config.yaml
qk_norm: false
init_std_down: 0.00796
beta1: 0.9
max_grad_norm: 0.5
final_lr_fraction: 0.1
batch_tokens: 131072
max_seq_len: 512
MLP neurons of a small language model. Each row is named by its layer, matrix (gate and up: input weights; down: output weights) and neuron, and shows model dimensions 32-223. Each number is 500 + 50 x the weight over its row's rms, rounded and kept within 0 to 999. Numbers have three digits each. A neuron's up and down rows have the sign that makes its largest values positive.
After each neuron's rows, "fires on" lists the tokens most often at its 100 highest values on Wikipedia text that the model never trained on.

L3.gate620:530443499513464553481511524498494456457450534484487500532424478674496528492538524518457406506528535510517598541463604558500516494509511529495516548472529496475370407502534488540500469437411588486432621499615487493478515474516471523510435573492476460454584481494480471495451476490533517443549491535458588569432613422479447471534511521421547564393552477520542492442531542476437526522498466501367528498528456541569488552470558555519480583506543506524572483478499557509495462458393506518468381525533586453481402550472495519504534511504458513407495501525459505490518423353426491487
L3.up620:579499506504432479430494516415511474426530493430517585452449521483433485449492543569500537486557554429548579609473504437492461521504497422450477496607593509534548549511573543446512461484496478581529533404433520534552427548473582495608501513545479464501504443504532476598515482496485450481488535606525484512470560559563472424499523500575465451494556499485452466512474457438405592504502532560541454394483551478500589525507518437524608466490450577551564490549568508542541489404490486396499496546546492519562599529442408593518429616509475453429564516510539481498513520430487485510
L3.down620:489517469455544473469601475485416509450649535461471542467502487504561430508432393454537548595513524499496530562518471500402431510553553447567472447371546477532554542575519543469570511564588526503481466524453538493573568451473564483591538545452508503492451470548525533474500519454509546492547513533513404457512475523535564587553462471571477479519493508484527449450519438489410552604518461480535488436463545452567646501489360488582492476483467385555582488568530459459495531476533487557448560401421535472580525429499555480526497530456530477531523509525556489538486531511535480482
fires on: "ow", "ur", "end", "8", "ot", "um"

L6.gate496:461537547467552457525462370589456490585524468491512384499511459551493471463551467498460536552511500545527435521610433435470470462517480437541430501554501470441472519454508514383531468534509528462506530527531539410453480504516503555452406557574573512508542455452451569542528412510538449450461407514587508539453466431496445574478469483470557413548518496414425413490416485591560423520413585558522489490540588477452516495379399473570478450498582547499555457514517522540437531403479582436437480444491407572415436434448584545555512492475493489420459522555533497532478553521460543545
L6.up496:497502538504611441712463503503553513503526541541581497561495500443455475577547486504444590459591573551485483494478439466438614528538608547551387525471407490517519498538541472443509528609506507416525520521456527541501568571484454436508489483551537458515521493516425487405349550476545460459518563424543483531494461487536508541428432548545511534481518449575558486464572529501508562456480521484483508506493405592550530445545476545560535521543482462510515601552521484526455564483547535529520461476561561499496589588473544558437568472436479437540546529478463490462451470515539497530
L6.down496:382621526444532481486438457507438463551470530495513525511482489511487456450551493546406526450439560431603419546535512512499464448436454536525491484459466518394503531487613503502561425506511533522502479493577472506470378434525498502443462455473544509471476531548471473510560472485511659416354415493455491540551431523376560672507505489509519537547545517495462535511502437547547503476492513462518424479471560496490503534522459588529536497594480580461514484486492395526439537481509536451522574462482564559516536475542522547466529453379509424466531475465572396483542477551465506488
fires on: "ro", "ot", " in", "el", "c"

L3.gate93:466516532537486445569495517504479501487437560562506387533523517477472582452509500512441435561548501561519502507454490487534539561497486471516454482492498553475486471531524483541424450532533596552532557495548451523560474450523420455576502516512521595550571425412505430424546537448500591441505483510494520512461551506600474524575407578562457578451523479512579524522579531460567538588533513520468534635541450559496415559496548524426479554438433506430430497543393579423498554474471527591474473539477563480416439469513494614521526606494560493485553544399490512529604444488528469458
L3.up93:449472554496501467476556440624500511427537504473490496573628487526541576478517491475516462540454501477560494554529486482603434484394461482553433495544511543519455567479564580490527487509515463543514547512543463468534439431534519466511512602525382412534506517566508494516546540569477447430570510383463509490456433509500421476437432498488420489491577454529461428496489460532544523516601500548565459420426529513486521509508471495542580434491547506487429569548546466517425486483521379429412533520480521496452448454471465513545504448584523553459491551505499361569507471508506591467
L3.down93:518494465498556457459485467532571503427576591496552588491524493378494510447506395500515521517472427464495503511454462462502386539482530550470427576491481447521493493466459513620443513603522531508601480487445515563492473552497456543593530459564484444451470495452480443480516509541513471582463511528568494587453430552451532493523456495497503472428524497494445417536462516509526517491537461561503471466559542397500481502487503490515628459479526535506487583525461583579535537542537537496520501524588537600540427336436438487508541462554543604514575448510499373527460442591477500486
fires on: "ur", "ad", "rit", "ow", "ount"

L2.gate303:541526541506541479484429506544497451480417528458376595455520465525521511492499385496438445504571527510502456555493522536522493470523460555457493389501560508433397566562463470527532526560516629492492552559524559531475534485505457469417502515484559627572471574486388436454509507398497595506579508530504486594446507472485492505514518454598532512497452508464587519447534424497526500435499402533453498601461505498513470518578446482409479602476540453458450555442441530546507488493516575493395470415459466541450543570511574474446512543521515501596477489584436487423447469536485552449
L2.up303:471553533505479464496346518474518548493460520564512493525524438546499474521507525522457463561461602556454536501535516518441546477505491464485477609551529573464450383522494460570621430470518450429432504525478447432396517575525450543555466515518543495550463536487563553632444533508574430450443423516509476419518470376487517519446499375537523526534508497518532396551499478496454454453574483479484560524413506433502408432575446536555503458538556584601517491530404482563513578579494541555483483605461466409455439484458466421481535501473540359466521514471440569460558445533483494442
L2.down303:514584541402464443507529463424453516449443453549449544432536518563577464473548429499476538460479513498461564523496505561388594534450495502519444552532510467557422494536489548572640495452519499452406421413460548556484516479541512517409500478473401630446478465512512548420539578449520453495476471469470528401514486441502543556499491420547496463451396556530517444459577446414477498484395459460550534494484566524458501397455556498512545482503489508527472417511471568506485547525487548468447413544571507492422456459542584398441450555520551466436607454505518512403522541502498405463
fires on: "o", "is", "if", "2", "a", "e"

L6.gate56:456455473468555434479403455521496513444470475533554578510508536497488464436583444512525481538515461558611450447483513446538410432474476461537399515429438514529478561528469585484465403453552626431564523509476494522470518505435391474422503406478485561464380528521466514445471488428487570549484453568506538507509558501437519474439558581422592538458382567418559465520565574480504567466450492504509569578536523483590448419487591429541475520542420502410416512517459483567496452525496499521530400467569474557493551491557509559522598560485492497426471484513527459561447478523574465461
L6.up56:532483487490519586489488452576482527488372542533505505478533551437464549477433476391568474497504461545562603603515452436571434470423459482407542624502435495490516516347481557484415546520452541486496553403589448499549441591441512571555506564483609501442461495510507453508556497509554479506447502499551512519569522545477372451544457447486530468531517490398478535460551555422499501507510554488496484494474549451532347450437476516457560488409510491500417495512485459414456492536498600531463461487454498565496477416516532442486599473362476414505542404533540516515504550501565425580
L6.down56:571470509580523507541522491532572457634494487481447448521435473514507551524476531449597495510550556470388515526394372481532506529492586508446517456528511544426574491420510442488583501461484462530443412507524468525516464547529526544563528480527535529512560478506523499535488429422524523497567616512476539508592521459519465588495453362507520455544480540444519500482521486576458504500463466489483459466402452510445440528514494572496628510540481449430427477516427466540513563484434605383544568646484531464502487533471532413531489453479569507590457420538516506584547516492561519527
fires on: "s", "t", "ision", "erson", "m"

L3.gate55:434566574486503561646508462524629514543443544545494495507528521517533504433514488468487409517502495541454508571490555399548527441479490518519473546431434414497503577569483498428526434421443524504587517462487467477555469497505501475557530519481609526503482470439406533434448527456496561472552477537489534499490465446554450558462451575533530497493590445521511487508635562518523325562584457437444453472493428517458463518430490579517517477575455456573555502521508499491490494520531548522496474409498474434550526538591591414429531611496557498527557502552468445460507533477519532621
L3.up55:513547476509517458485465511504519471575426465502537545521565543489516448504552547372485500476491512430529530560441494454497577569492454572479419520414518494490537493499459525573469475483493497523442453457413445379474549496567416507387444580479528464465477558441500588516423400456394554505529430514483429468505545463522482535524545482534479508444521484441492442548465512438499463561466466500449475562467469553547488394495428519447507493538539554528434565445472416522521457497459626474442500556542536507544597562400476525577478397585593599383482454487514458411415412491529545495
L3.down55:502422506498525456497480533485434506480489477458524464558497406530533484489511473514531459459490468480483469548506580495542553456483542526488436508578559449521449628519457511522568565535410491402450454500458529498616544439478536486469541448580500445477513549496474492534541546462542535519422476449564443446528506477508539555537467438599402463527494544538474511488499518514476551570442478418557434538709506619486500527527511456500439494464525437552493539499445490424444440476592468564488444541569508397574579455551464617467479473524568522468502431458511478469518625502579515410
fires on: "e", "p", "n", "a", "ich", " Cl"

L2.gate314:463531450543459588571461494463568482469510520501415482443564496500501543560483447549543516523509491470446490479446533517572546579597551577485487497524478545548488622501519462551460458473372465517518473437535647552522427462521479520497451530449460504547501488523583483508476519540561514511461561550490519477511510525433476550527573603476616575501489545538544532447548562423442563520516562556504507533514495507467508452549527556526511529529482481478516459488467509560427486442490451481518492548566498418568556489452449553610548555627496507554553564480506434535513568523549467581
L2.up314:510472418441456453507410456552496563546556448468480544416545557532483543501489693484623470414566505539522568444498505581447548502560440535501480571517545533514432490539512538526456553570462514527565486465530573453426559405482556484477481453493464533460506440453535503452551547527444565491496412495379547523424476379525532385437501489601569558557477449527468453490474593487531500480477467547585440590466590481496468484493605445512398473543543544477487481568370475489452484386560506510525534521514465499579495508506493521457454481505544613428532418507556507488490531541492450524
L2.down314:441467534551470487509397471566533460500503599427495532442438468448531405519503512464569499561493570512584397481562480455477463515501393455533478415407456558566442487586488480441492485439531527493470501504519559417452484399534475552498524506555474525422422573447457512564498469466447551458528491504472516516561499418485562525530533502517498441498521482461541491552654472487544511504508427564559443627566615512530488472502456582560417613468502485463495392377559565522467521556565529500439560482530518430534570482534463526513579472505506461555526594452527500482448487493486422471
fires on: "er", "end", "fer", "her", "ter"

L6.gate194:481458535566499472472428540466504463482520517657495544491452453528527502510482534444635503499488570521568493498563482559510508470472584400569395522439451565466469471497501540454360433522454448520536455553449517440523574535470464425443476515564489389450494502434404418551459481475623559453446494568515546515420567396484478499548454578476534497520422514549495393483462495457497513567624518535453533500555441525587476406515597500524495505625508618558491490447498556505554505565404536526521410393543556408459465475530467484411451474427458411529450431502482448508486454534524503513
L6.up194:541593541413495493506563582381415470561485488501382523488473549379436630459530581565487489471423533429575552560509537455465486502458560461523480480468511499429525420500499552497482477508516471555486435585476364544534543433444502463520564375524503527495452523570463453545519516412472523512479537494486487448540460499609545549503531451570451551452463506499528554556491500444390556502527494426439581540537529481479454468405488469422547476486503524519562438454506533471542488473467502530495488480531525554536563466420481407519474438510544499474520451478441486442517459439573431523
L6.down194:465467459496567459420526468571469468565489482515514470487504494457426575478514535470472540474496508535481453472462416499399446480518555476384602475462476594464482471523508404498607488485566504458528481411464542563507572577568459441576529444440467498534397459537520456552506338497472498546474515588351465574511460533480521549511476383598469552539424479434530531515455450458435517547545433431540562574444500424430542493501429472513529551483440487470462597582476504495537568480585430500567462479459493649562520508406533532550530438515534471531473493592516522546440517511567507428
fires on: "m", "es", "L", "s", "l", "9"

L6.gate77:510522395462498486429525514551565508644589470554427555510542508481384483418536486456515482525473406540565400379576492521434474464558489499560482469503561438499538542525466523531488588486466497479464522494464506493445512391495532557437429426509398450488456464486454540458472521506549485420437499462482394474688564453531469445552527532587538547549578549547419516539548577572502550503524434513546502575475537438541513497532513519451423524499356490492421480524447445568498498517500467548534440440416496432532504425532461526508533490488478509547515605491495504508515613483498523603
L6.up77:484532541581599468474438531493545525488497532402615378519525469426564446538535473513461538487481503469472476509477432490469533509463427467429519505494437441384602565496530541467470501509549431557462412429478404561425511526499524453461472388535512388545512533479450474517458504455448514460524522522484539534490529516488546470471441496570416571409502448467523429523478516462498557481406552526464464556427528469495508486450524567478470550520402531537531535439558547563448577465586473565445524474474444415486517506542549554508449531450507494619495450472537511497411413537501402472
L6.down77:486464489455483457443488517505473520463416511395455533392598530498520512372555455514507511548511609576562481508482457487501534473523493472622470433555600520455502536529566481466586565527460519500570566588516443594568461462512502428494489599522457512521443519468509516454577405529502555578522483420414492515602558507417488528567537510557507510502474459470456446479567473493602587513458513501553465409474551504467483525373470594570530520573543517451527514560439456473408471456490578507459607580523526471483511564533544388429514552545523519490522396560540493554497477431462497598
fires on: "0", "ro", "or", "c", "o", "l"

L3.gate156:546462505444481587507412412375568500438488440388480542442564469407517520471487536498494522378516513426490510528536517530569555461551483535509512490448535484519466501515506503491498469504431498528494469552558503545484502397667475567570631496417389495430495592552449477480518497469586450518476491462511523522567559451459423610556525513482403510503532521612428501443511425491533576485450512559484492532577447480472551558508507584523423478481509543445434397500455496462454494565464533456516566495482453517511510448521522607457514481539436396492393496468509464473527487481507493533
L3.up156:544466514530486550560438443554475550586394435519526437546486497508456431499565588431427455500508481496488497495501522516478500471461658487518469479533464444557380457481430512526545516598559515444491516516578417600479496481489521403450497481492544501548517509481515515448572510541526520484527470490527565457476633464550413512446423514503440543506573515393562513491490555481500599529524501499416479469497526505499452522479513482478501528433399473460552474413475513476461467456508558549494445608466596597521492561522509502517543448409522469475542519546534549569482438524372513457
L3.down156:466498520436494541507401514537520466433495552488468545538510438453539529503433543562485572501488504473446511578501507451463616517525432536521479462509517505494527542608514503416355475471463499549530415518483502500517503482558494562526543510438484514439642571443442491556487555403508583536516565521589454575579516502400486377508464527505548448553499575653431444491493393513518481508550551564539479533495484557556522499499500497522536450523565539485487500458547506573457620518561588460562525546521468480572554508498471497476486556535458477613470481439534441543522516412630441503
fires on: "per", "er", "el", "ter", "ber"